Weights of a small GPT-style language model, trained from scratch on English Wikipedia: 42.1M parameters.
MLP neurons of a small language model. Each row is named by its layer, matrix (up: input weights) and neuron, and shows model dimensions 405-500. Each number is 128 + 32 x the weight over its row's rms, rounded and kept within 0 to 255. Numbers have three digits each.
A block is one neuron, or neurons of one layer that tend to fire together. Before each block is what it responds to, as a language model described it from the Wikipedia text at the highest values.

Statistical table numbers
L3.up1393:146095101134141116103128119099161172116114081127142123102106096160106132080084107209119154108182128142139090106143116117109093137153137193127156110128044172132069130086177168144074129141131102150111094112136073107137163175189133095100143100103161098204145171201174152099105084118118144107
L3.up1423:035126075115141131167147178098129183105197114105073103173124053180174135098138118159131094077156108168171113180108163116184105093129105178106121144069170096197183158198122124127103152106078123097138146173126063135080137158112174113130173112115104116170111146135140112140106133159117090139
L3.up1563:128123076128165094120147115150101186120099123105109167145157124132100105136099143146132076108123077078096166162123102128147107118132102203165137137081121145141120134167117167168074145138126206114168125105176066132131116101107126128145144113161145127172149159086136113110126101124113173124
L3.up1610:064095146234123031156054127133071082160100141131159101067161143142051135134097116161184056113131168159117129150141116128058146140095143135170139088149083151119113151138162113154084137113155144118181128158087130111064151123154158141138122064117164153205099130105078111152124105133155131102

Place and organization nouns
L3.up753:100103096160192079093115166171109128135140078123209157095101111064109100160155143100145136113066126138185103082148171128141131162153197086154128081164140134156111079120137107169144156154106138192087105111096113134158095173150109113105120115106148121113141111143155124149161119131221149103
L3.up1136:080134079113127122107170121131135118058171130071102156126111117136138186113107157118109103123143135065111065074129110147125191148172093119074143118144153130116102091131234123149159091090137110126104139143118091128175144188148166137153123164152088171115133153156125199098154098199148140133
L3.up1866:134108121238140109162134109117112151144128076146168085085132099102145088088092126142095100120144124136121085153140146151131088105106093163117121119103136150156115145135142088080107121148186115122169095111089097197167159138135106177174103098104128129130136093137163120128141072139085189120
L3.up1990:136151113177163141104115078086124077109154120116119100158107121103117133152133200088143054099112131075132092135090114177132065173164174124146126185149143161133112136155134195198075112121145155140046112123088033133128171138135127140155163098141136112141213173174163151091100065192116085156

Forms of "to be"
L7.up16:165152154160116161155155127123124117096222082109109081092099207112118074095120138133143108162070142124128082187162179108084177138093182099184107190146080085137059114141114098128152102125111147056161130133090121087132141194116147167167192059095151107126164141059103134165187100134139109110
L7.up94:182118121128185055116157165098101162081176071129129117122083168124109118133144106133107135156088148130086174183090128165090114106129158174099150092131096121123123141138151141153104093112211133126170177109127182178139147095154126159181104150121117042125187144091122080092159090182098146149
L7.up98:132132161094084085134181132043144141127212149179209120122126125133131076127172133126157153105123116138173096082124100115128100123105111155136187113165121140165110104125118180159159120099148103150103097097121145147160098121172168173164157088177132131144203138194131151039147111144104109213
L7.up457:136110098137147075096164143085067129142152172206149092085104182168137098147095175125120100119131113072134113111151120099121089095128114132164168156157043144144155095151117120107105182125155112150159097100113121117151150116123129137096169136099155170110107167091109117141121155165155145139
L7.up533:084165093111123123112137126112119139102102090108079095159148158142131129118092107123103153157109123096167124071121190160167078090111105190155147147224093105144113123078115090177085057146097140124095132141095135149152126154146120175150130112111117170143100124143041162084165132143166084205
L7.up636:085121146162141136061106135160146116111169121138167096145096111179138184121168147175159122159088136150114157129174139125187146135095110132138126112155079115131139141211097136113177088153160109158112153185112115182135064123157122124178162090100175087123119129110142106159103090129068137173
L7.up853:136163127094143100114054086085116131092165090148061128154095166092107093109148123097166150157114110118123087207138186087169161142139104146113103128086111124134086122161142164117144132199128174148071124108129178121113111104140174116108165122125113062121081143171101184124122158071097133154
L7.up934:096114129088136046174054150109115139097121096154180094127139119131093139132107134089193110158101117156093120115091155114180122099142155112129152140098093102120159136136149130164122136118147133121168143080092119132142057134152179156109169164137129069140135133149115082089127114150114160194
L7.up1154:138130141208152102081052120144148105118127106167191090142089162121169114163117141083127099132118132141117130092119106151128141139132103123123165149130113098120128142144126095178103170110107062141133132156091100092120077151124152159143200091141109072183131146098189166120155081133139084145
L7.up1192:124179147099159108135060120091179103066112168181132082123133120125196130144156125167182109144093090150133064124104144143111129130137094218129122071116117172180144152160091119150104128056199114173100121083110116087036167132126123173160136072110124137078079124119158107155140084147035083161
L7.up1213:162112168131115129129114143125095119098109137154163077121115166136148181156163161143126149175116132111153113172179149157145168114105093190130134125111102123122196102117143069158155077084191110197119186104092103131153108160126187164135194127089136116107116141144163135109158094162089174137
L7.up1257:132157168123185159125099103107098127113124188083077097112161165100132156120159151125135151173146128124113147078106134119110200135083074161121156140141059140112156125133084106185110125148162081068155146086038144163122072142128141147191138104061172097147141124183091152123137129144126118145
L7.up1486:139125143146125110110173098144190118060140094133090082077132142114173054104097171119163112119125105158149109156128164123148190173115070138126127070177148151145115138133126116138070144100153135147140090146118163179144128119145119142165137072068083140142150173131144144187135086098153140089
L7.up1546:072069113160127139152107113156146081118178145165108115143133104157117148095136098118106167171150174097099099027172143117211203122088130165161079163102106144148088057155148091127122145080134088118123135107126113151068101061115141119095117112115137079149148129113113173167137094096129120132
L7.up1561:128140127112135117147119089114154128139146141155147056079113157143130121065173162181188154138108132130081168112121142077093103064175097094181124186101078180110129147128145139144121109094168124113122091071119085124113166127147138142184127130141141122086166137132077112131137116068193163133
L7.up1716:124107134093129117112112096078104149083169105099165121079058088169130155108147145140096117146089148144122134108145163122150113081117155166111184128173095131157103129153175110137136193113099142177115130133081115136141107150136105152177110127126085113158134142130153175136124099139096114164

Numbers, LaTeX, table cells
L7.up87:171150085164124097147030059113126157131158143133188086063144128140091061091131207151118059082182138116145122109088140156066160129150134147078172149114147128135083214086128118184165093152120127114116118114167155125186141111148119155139124105087120146140123132091169167097158146135135154131
L7.up103:104108098139130127108150122143123136133161115145104103081162154111103099049111169166154100074152129174172134158126132049131167087119148141101191109125127111151158174093126203180115151090182090102117117153077157146124075077142108216184094172128186102127140106127059164103156112176119170135
L7.up362:101193092081081119116068096126108103126083102099171084142087124161143098092103114089112105090109117149185084131121145144131098127155124176067071098185132098141136088109141078132153155053132139073149103168125132115158159143129122124134158178115139136149104171083071140128124175193134121107
L7.up516:127192080102153130107117100103149107144147115149139077036148172186095092143167172151155082125122132100179136034100173116140119125143109118126139173101130193182121159157113137175088091102127152200068148120177170183108150142152102164131110161074127148118162096164127125135138112092085120223
L7.up751:127050187115147199128079097108087133093153098129155146138138181164109150133154082096138120153171154098107168128032162128142183145158144168130147122119096098149126222135124143121137160128094134118127108156072071075160093164115145152111146120157151131133160121073045177138130084126148113169
L7.up798:134114141140173164159071111080095083107188099117178051145121103108104146090144139094089104132173104138108133155131163118096117126168139140137159094094180069109163115099153098139106138138135147046106110158149113123103126152095087139170141170120107137142087140147136124121077090176100108189
L7.up888:153168165180125045125101081072141116140184115172128084117141138177116062145174158120156085129165077146139122108168212193143135121144123115122154092150117135122112066097134170120103089146153131111091154074154119149144112138158157163126070133147153193149108119133117106120135051114174148151
L7.up906:096151105162131110216156048106122148076094117089086142108165084164080125089117164102092097115111144121143106178148167122154127186126070134154220198120123102135113130112142078095104127111140146147080092109152142101111148126096055125094120059083179161210121159156113162166057115127132071157
L7.up1151:144079108160153103090138086149079147152192108167137105124129137178149171136146119127110124119184134125197165146099165141064124173199129162098193125131173092149117167127108070165106117073192171095129112173106080125172122136104124158081074087120155147181152175128128173191086139129134086171
L7.up1674:105194166185129124122120136120117129079138090094125120049138127143086154070131175171153116117158158139110088082133124142125142144159181122063233146136065099139164162141126135156140102136200118126085167097148139140109114177134142176153050100106129124143096115149145167129123110124074166113
L7.up1750:127135083169117155135154116102118164122145120139148106168155185166036103140124141190163116122136054150148098163077156139126110109174140148135177150105151143144132089175211151138067126154155124106111118143156114120040113124079141182114113080178120069118106137085135181149130131074091088144
L7.up1766:149077096169137124124081155180087161173135154122162095115108127129117137148187155171156089134184085169129150111197159108094109094123147134137130116159111089183118147190157156094145152169158095144102144076155112096141085116098094147134125107127129105182193144183128169148137117132141163128
L7.up1774:162169156146146132159096169155126127132067111152153087044156069112165144094097126118104106119155069072155095128151162125119124137134149087096174136177147075206156163095139097119141124178153158128179156085134189134110127065110124158155083085115149194133146146163109141179186125100126151183
L7.up1812:140081110132095143078070104112149183183131173143128071068167186142117138106108125168185114124156121144090109131102130124129175130121107183141128118120107143136162177093125167154117144140208131147106161133148109118154135081079158180146133098181063106108154143094089159143129139141054134132
L7.up1861:118072085167117078115085105148116187151176146123157163104155077130101110111127148120158144117147139120097127105115158129139144112104189132159123116097112139110113164156159143153132113130164112151059065132140139170148104090094120126146102134131109149109130147135086160067106137134076124166
L7.up2041:109142130135163096145096117136103163131108092117142100189160116166120142174089091098175120102108116207154104120150146145148129169143159161068094151163123192104152111101121120128194153135155122130058111114106031092072157107069172172116080158146153159089187169114064186144137125130127152074

Verb after subject
L5.up1039:129180166178085121185101140119172073131160092132166123118146156138161091172144125106084121090156118129127120085153188119195156099129140169173126153215078126161132081155176133192112116130118099129168183089126099119144097108119168176182164150089172097117121114160141097179137108176147117167

Final piece of numbers
L5.up763:136130095196131127122128105097155124172186150151108129125110107169058073122132055117158120161101144168142059111092151118174091113083129121140137100127105143196150120153185121183058047137093145145169165129110163075119078104160155181114138108158117092098127158124108109106133104110111123150

Proper-name final pieces
L7.up199:128168104152192095130164117183095105170113114105107141148136149095118112168160087105198133150111164131125072131142138197163119165130112142176096101151103079084144193189156109122151152040134117197084090187161106092106107120209088133121148071078094131128193147157126211158138107138175066116
L7.up245:137107104153101125127170122132134144068204134118083171061166132106103108100179165119105105177089128068130077125085120094165122044180145132179091158121114121149097086192141185171136079146134091140133120136082101174101149131140121097164124160166116095180169141139134176124096071166166162172
L7.up269:114091141184107107092154175102176138086138099137115127170167098138136174179121126123122139162120115124077051108122098182108146130147104094154142141158163139139090107164220115141123121137130102136102130109091052105101088113114166162178150184121102112093147109131151169144097085096083173124
L7.up303:106121151125133140157109141100104124115133096152128115137164158116120125162103143124120100144115116198120094167082099144150112127161142111126105100132106106117125204164189064134133103157108170125060147135080107115178162115169101148102191094137149048196094135184151128115125111184078140125
L7.up551:099162180170114100121110149108149163092153084151085086130106138170120099135143126144109155131151074182153072138121085117142103235137137136076141168098173140115108135131149100139133154120138063148082060136129090064140060127127157176156103129158158086173049154109156194131100116182102062101
L7.up851:107110077107101123133107139160147134126153099144126076056159135115098105147153136111160102108144117112103045111109143119107151172159150121155141147107124082086095095144155165176089154166130057165089107172143118129128095131162124117125158181149107080173102173134108166105154125173145132110
L7.up1029:103149111125172092064086119117116156135174170143081115103108113141072114131103158096161135157173111144139129139082122091114144155144169141110137154180147142200121142117188129128159163117132107127114122107152096089158066110125137151134112104160117133151141150109199130148086109140070139101
L7.up1036:115136100126147161130142137115153167114160095107115092189072126168113112101110150135142170130093161110133113106107080132094119150119146167102135147150115070171101133127206094160159136150155084126129094163092091062176109079133184134200152148160119163150134161127104143129177156154088141134
L7.up1061:164161138206118099112164148117154128107140116154129089140138094120124145139125112132140104063148174151205112075117135148143137114070146117147098109138110080075162163093166074166108122111078137108110107107132106102206180069066127107148169126163131159173150115143125160189114207084065145164
L7.up1308:048180107133134066092126166165135169083121132151187185121120136108105176128169144137150114090155121147101052104096147093167098148080126146139152137122113137189094116102156148101183149185114216108126134180135070110120118184114187090109160093155135088157143154099133116101186119140096093137
L7.up1456:092176117121132085107099134085131171103055094110114155078099111138103070167145047197186088089116129154088089122159143134145114124155089118101095160074100123159110154200136095124186132104170116099141139147145076132084109139149152165110136101160151104141176124131159169144130060120127122124
L7.up1540:100095139091160078070116119142081098129071125135123102096186137107086148127166165119107127155083136150106105170144148172150159132071151169100206092164055069112153148150144197096105108086113133154103105126116107130157166126125183115139171109137113110188114123161160174143196068186155098135
L7.up1639:138149089140128126128115211134119167133070071105146101147122108077149163198144142112105068123078162096144007109162121165102118096115159150128159139157127099143105144160218136141145108112168077128093094083125074072176083115198172104125166121188136113146175157114086096150181169133152150134
L7.up1667:073115107145146151077156145149048151140139125149082193124169172170116141161187177153108117087139154103158120136105099124105130174112125109103069114075115131137049116135182191104138187149118069105095076126128135114136116115104117109092160099172144134086154135108141181183117085126110154125
L7.up1702:101163102123123149093163159093203170158089115048153106102116117113094113165150081131126036150077123170130078129201130131146129172136160138121123158143138144136086151192196218174117166100090135099136119128127093093055118102160125071160142091133123121115114161109082137122134126128139114140
L7.up2021:119116115115110072093129116085113140111131145152120116116131144139151148193108144178148134110123151144105055148134132167125121133103191100102157150139146087134157184128194118149133125163151099129113072179117105121145094041140157120113117103175076138133108171114127113184203099083152155162

Decimal digits in tables
L7.up264:216151174071141091101129165153088127135174122137162100153084123151121136083129148133112079173102107122052116173143085075074090185143136126168124116162135096115104128140159174135157154113155141131144085074124112158187087123129171154102171176167120096201130116092125157125130075112151145099
L7.up274:184136151081084130154129112123105169113100113156063095100187127120130157114114133143136142120099162138092143078155149087141148121078125118095113123181128157180128187152122055104077121179203130099092148101177098125187133096144165111167110097132112081110119121151122105130090144174050161123
L7.up416:170102140157113141144149122130095102130106146117134158103113172105175149098122186137197108106131120109069094114124124108064115131109138102103141163150136073119124059108173109130082166147168147153165127121177109197125173095097095153129141102140121145155106134091148131149138143102110129123
L7.up555:176133117138136104101108101095143122091122129115149126079192106102145174142085154105133143103122148072096118068097099135213102113058106057117109168193091154177108154139130125133106086191207114115181079133140074138127106096152136085146164110153072048193107150102143117131170092141135111146
L7.up563:104189161122100124176090106106081130110165118103109139123123169112134146124063169113089157107073103139182071109163144085105167144088099104144104115108139121053113104168168133087084161129149154111137091136140145152092120123125140115124159079157205100120154203094110147114134101131153146219
L7.up845:133216098158065120129082136148135140116125108142091122136136127169146140113100098115111131109127133090178079052143118079086084124145163140194202125188105128165172140116082111166148132104200184105157120118141163069082136144103166130148138130176088081108097177178165127088190142159149117150
L7.up913:159164119123084090128087118144098065143120164128135102089186137151117087077078170183145118116153103113109134116179142148184186118113102158137122074142104101110115098123134126104148145166138179130135113082146132160072160130199135178167130089128210118150124120101091136142138135142139065128
L7.up1013:101111108106070164154119173063149114083167153128183068149110140136129083155086110153128140061100177119151129106072149134114118152176144094147128192138108130172102115110162115143073109073173110117151113147125091101109143135172158099109155079155089155121165152169104171115100115137122109182
L7.up1240:137100157074108127198081107198127078081149135179075156114134138118108160134150144154156121120172092172127110158093141124136067102147103146124134152193114143139062137130170147125136085128107163122111027119068137113099136211103187130154171158141130067125129167175159104139116132118093102189
L7.up1302:128149164187179118127122117103131175065118171134091083139097128157098207051085186152150076184127099118133132150136120142138124133136094182148159149117113091083127115183136134139169128099189156150092123083113151163161198145118129163150167061105101186083150162167097108120114087154184203114
L7.up1380:141145140106117192141127188114126143088141135126120131149094091149067155091159137091157141145142092152135142161133141113148083120095181100158184128161118108119089104135179073122135193108122178142126155171158116132060130124124121119131142100118146128172082148141131187178093058165160143160
L7.up1607:089188105092144143082109081140167137178106129101127105162153151147114097105110086106117096065167159119090080111129068138123129173076158164169135116119149167081163132144158159110138190109180118099189085144110099099161105103168132122166172130111134131128079138130171192164072134118179136163
L7.up1654:153133125143123131102143136140118127166137147163156135150071164130063088122125149175125055119107095123101122115124172057122142132063116141186147104156125159173107156170160128133093143112120119160143130088127137199127138147111182220111136128134154114144087114072144172114142090071171132144
L7.up1733:134088139105108128182080090123082157071096163163106097118104137095109171155159165145125146140158126133099114078150169135135108104149111091126139110079082133122045157123097198156112152118120129099112131135175098132176158117139076126121115060149156102119126141153143124126160163101114119131
L7.up1875:173098017140126095149081088075107166124081161153185135113120143197126127099163134144140164138164129103107137147144131181125118083153104148184102112156027091134131133099132143177090095148088169110163084148181153137101127124103098136089077127153155114165106137160130118106153157138071170152
L7.up2003:148078080086108071157116149071068153093198111107148079055144095121095149049122098157179114102112096188137115157153189165140154151138137112112183119113108155129139107152151147138108147165184119134151153154189137131165189178125152137163142097128119167128170168112080116182099170165144141193

Auxiliary "be" after subjects
L3.up759:125082124183133121163076161157112124112197084115155062089112156123165137171131153138121087115168143082100180143207132125126129058119143161159117152115151118096160110142168143157147142125125079160155068103073112124112127108074162148161142126102111068128144122129110118121069115137119135152
L3.up1108:103095149112125075107133136093155120116156140180152139076052185096130170129143096179148178118121170126111147160161114131141208148154147124158124100142128078158123115154144148183138146135146121199162084076131072125170132127075177170130171135116130084142189135154108180127142117157110111132
L3.up1302:099091123156149079109112093113146123154099100132091112121069095102113168126118124126165169110128125130152134161128172146082153120154120137136119212157125087118121106125137151169095097107139097169132158026068081164052171116125130109146173087090162149130181081112145161128128111146105131102
L3.up1425:065171122162130111094083192080125092134120178127166123124110185135131148176125132152106089110109158202115152195152120101157150053074102154115130169141087074133150178114154102112183169157108061205130111156079101144120116102129119134119150122125160098116131152091177102118157086121106140161

Final piece of names
L5.up1329:110154112147124105079068133131182154142167057164120098133160161141125086090133208147097087109096119151133078096104083139102173166087106149113123079088096164183068091144199213182086141138156139124167098120131095097123123135110182159140135155107122124180126141094120153152127096145127146136

Decimal point in statistics
L3.up804:189151118147103051134115127136136076128125146185097058092107104162098121098121145149107135133148144110180164148210132122089174186128123178108104136128115109138120158180109189132117110093122129087145147110135153181154159131128174159208098056087164155225112117161108149069130146170091148111
L3.up1619:104087120145171134126099114074103142146100162106157094118110133096106146077105112170155064175152116125101199172097100153132086046104119146163175136158103110207112136161159126120075139153110193125108218142089143156082167123155106111113122092071105215129129154145145126133088166089115160163
L3.up1719:139145064087123132172141143133113150130080160152144149115098138149184163111132087111180059140146069091098112116110129109089104108057064118069087146145167103108123126112124069117098125154171087176133150131133084146159074102141116133141119116066143068156114147067086138116164077068084137190
L3.up1761:120137068094162086118098105116132106113131094110183091105100087136145120086077131091102096149176147045127163092127111153092060142133118164115104125136095169140049158132128154129078117108095092112131094122080128108096161157115160113148119109072109154102160177102148139123167073129137133094